Part of a small language model's weights.
Size: width 192, 3 heads of 64, MLP 512 SwiGLU, vocabulary 8192.
Training: a variant of Adam for these matrices, 134M tokens, 8149 steps.
MLP neurons of a small language model. Each row is named by its layer, matrix (down: output weights) and neuron, and shows model dimensions 0-191. Each number is 500 + 50 x the weight over its row's rms, rounded and kept within 0 to 999. Numbers have three digits each. A neuron's up and down rows have the sign that makes its largest values positive.
After each neuron's rows, "fires before" lists the tokens most often just after its 100 highest values on Wikipedia text that the model never trained on. A number after a token or word is its count.

L9.down174:555393435421487538488551484540461471475509454512521480421505537634472571425383451467480489549467419526497560427475526476492390510528412475536489595564442567493523428521500502467547537561479447504514549485484517563426466492509580498500488512522572365529520469405466530485514562524456534503505563486425505489590491579553521469536467499394472511468493534496469508482528515540528491505476477484493531484456460605560449540522509434474368550473465524428468615619524530614486540530557419455480462553508454516467627485470512437477584528528536562524528460534486430389453508493434504533
fires before: "," 63, "0" 5, "1" 5, " August" 4

L9.down381:460383584538412483506488533492486484452486439409561513531622429435385574484509452431581565424541506462539500463559552432296409538553479479542479477503510505483498608534507551515481415557508419477466505499581560508446539491475460451569550509485533459485518387521562522465460499374453481537479449492457431534508582569437525510473444472533435460501514478498408460492489471515516460514450547488521469515398396503443446488511485510534515508399476523486552520495469450563554497491446529496486511594532504508509452551426515545404473422534494450563570504551524459491460526521540542507
fires before: " in" 18, "." 12, " at" 9, "}" 8, "," 6, " as" 5

L8.down69:522468529469451497519547517467502459461592502483539419460554524532438555507479440495471545452463407516497537532628412463392491511565464430623464604473453514523568472450493538478417481460528453477440457451505534482409582482444501558489498497561495420425454517434574512529530431509467490538483523492499532498481507502562458477517502560495360548380510584521463614470422428522510477420441521467502448462421460500533468462529544460438519494464560574428497530489521536517541491406445587547473474606571409620569476516477563475528418520499431507550478472501516490542572534542578481498
fires before: "," 75, "9" 7

L8.down6:479495520526583514561445525492575448499482545414495499456521435552475624499476558541468591448535351504548442524542519425420421505476524553517486512499513458586427618405464516504455416520448496455559503456561580516461480508476479507454560405580472473537437536387483488524493462394484409548442415526420511425484489364422426494546450470545414511386485457495548452499455490541557421418494579540479542534461550504512434467461493473485480511565494548475506442525458521506558466546459432454454524491509547541536511465430441469501580472534491524516522531506576469461508552463464449462
fires before: "\n" 45, "er" 8, " player" 8, " (" 7, " and" 5, "." 4

L8.down221:401517519497486535567509527520429501580511513511569493485508566553545496483494554456565542471581568485480430499505563433369562530492566425479498464501490586450490486524453562536571551513465542443529533467473502553504760487451511483519556434465505572530539522587533490592546464596487502537492516569494490460498535481486530543563426508463470611541550549575508495576473510562428471509525421533439498438464445479454598486522574557555448507547489489454513527477419383560555493568467476496502472438563473473498555528489442558497441508520467503461497522544556506528401479583556451495
fires before: "ed" 33, "ing" 16, "ment" 5, "er" 4

L9.down351:536522488474430441430472602561398468458515448401512475524499451626513497566457530527505483479498513620509615563515425540361534490579489555395533510514497538508589517571472521482474479558442550434481556470505564577548577499458481539537447445553475500455357498430558495508473475458515483460544495537443563532452576348533507543547581529470487502526491489520507558471552540518516573462498573491531559509519395525484461420459513579396498561497486534461501510547502499553542573516448563421496501510539519541449489501499368489456524482502488423485548466453470449471495561516549443534
fires before: " " 45, " –" 8, "," 8, " third" 5, " were" 5

L9.down338:606506484497522552455505495434509400468538434343474552438549537559444539481536492497468468482456437467580437443529512554301487516469566501471484487465443521563429469514577530445479483524453534526468455540574456470451642432566543478513544498510444484541417448494476502503513384469477523592546467445421508436559597534472508497484499569487446434490452549492503517573498532456519512560555473482434503496500514511431438496477477464597535546547536487499580490510456431413556475565570540481446500600552552521488500563445482564479517556472467395552507511441478484466536575484573455523
fires before: "." 32, "," 20, " and" 5, "er" 4

L5.down400:394481523467459444510492523520522512496409470415470503506490623505447494449513551547478435543603550511584406531419504486540574502579554507498521550542531423446496481483463521523514535498551490430483470519450549556508627472460497520426544398525471464515615552516552578408529402440579525472486512639501480534507550462510525511498466545518432513439523528546430500575470501552459566482419503535447524555500415477501664510482491542577519473511440493483493513482506489409493446494401419530511479366528491505529417545554445474536541506555509506553407457525486458524559449532444529562
fires before: "ing" 24, "s" 19, "ed" 6, " to" 4

L9.down302:458463587411433511441480499529535472482566530466446540589437453493490459429541528437476494352517488490459537416508397541384508536558375463502489412469567530520558499442576516506462516538488446466414513495586531495532466465620420473550528464584474572542440428514541552466536557484537496589441491554446570482463531471525470482429466607532481568469540517520511591412485548499517522519534547534550529450549463471552537412478414436512554494478550530585482454445553522470458584586466536533501551499534502453537528547461437478488464515413444537480508483460425566458547587506447506529
fires before: "ed" 18, "or" 13, "ion" 11, "ing" 8, "ors" 4, "es" 4

L9.down29:520391581423542510564441524481527456650489557404480520419457497550412567481534498562472481425410493562440505550497507607316536543527527552523535358512465612501494448451546515497417422501460442505501484463506514512550601531550507509496513456472530449484483549552531464473479487459476406490495489447518492587464497494551462539492469499511542508390441522529536488552515489448553612456503544477504516487440441506529530469476518451637570543517565461492431431462453452474549525594490560527530531529501489588476487516484452427449494515553506494500496474452561472523531583454548566540
fires before: "," 34, "." 12, " in" 6, " and" 4

L9.down303:548534470430492429423524560498503517431551521483507424490583579467424479542501480397504546501502438501482540455494428528438422486529477582546426471545454498501442490450531492553460511505503440548476500484571447420493608447604537526511545454465527520447426521506496543432495477447504488468510447393496430534440499557518358483424452409414497449478477454562540458480511483506459474456498479462526563578550410458567475470532492403478513574539498598470507528500499520506528578523552645431456497667526473599531506550492467516539586530463538421536506466459416532490540516538554453453
fires before: "\n" 32, "," 19, "." 16, " is" 11

L9.down489:519415428457432524564458498535496462491505422436448496484553474501497542548390422504513491461435549499473548476464513480336473431514457442528550494486455530536456488439523446479451520532547453448482492467367466573501477532464512543566476446528526478427399538528450530540427497521607437467465537503442453541528496438529411524484577503419479606482581451551444474555507405477496475549436592446462464556506428565529463555578528554433669504444429482464458534458450505500488538426480477488458558541435476599497463419492448485509562513475538486497510426440435493427510530436513495459
fires before: "," 16, "0" 15, "1" 8, "3" 7, "8" 6, "6" 6

L8.down194:505497504454489519348483446474557403456452460456524513498502491503462462479492495375476528467476531505495596541535454576244526495487454523451459514506496497501481470535464480539535411558532451444520529490530456392527733551507450550413527461507549514499531543426534432417444473467535490530487443390458474489487460471473490493426479473399453500555497544490490534528486457537460422566530552459521495562586513482489449485511500538497505544529500547523495552506384505430471491492478527511538555502514577464499432518518494519450502476512484486465614425548478480485492504437572478495
fires before: " of" 23, "," 19, "." 14, " in" 6, "\n" 6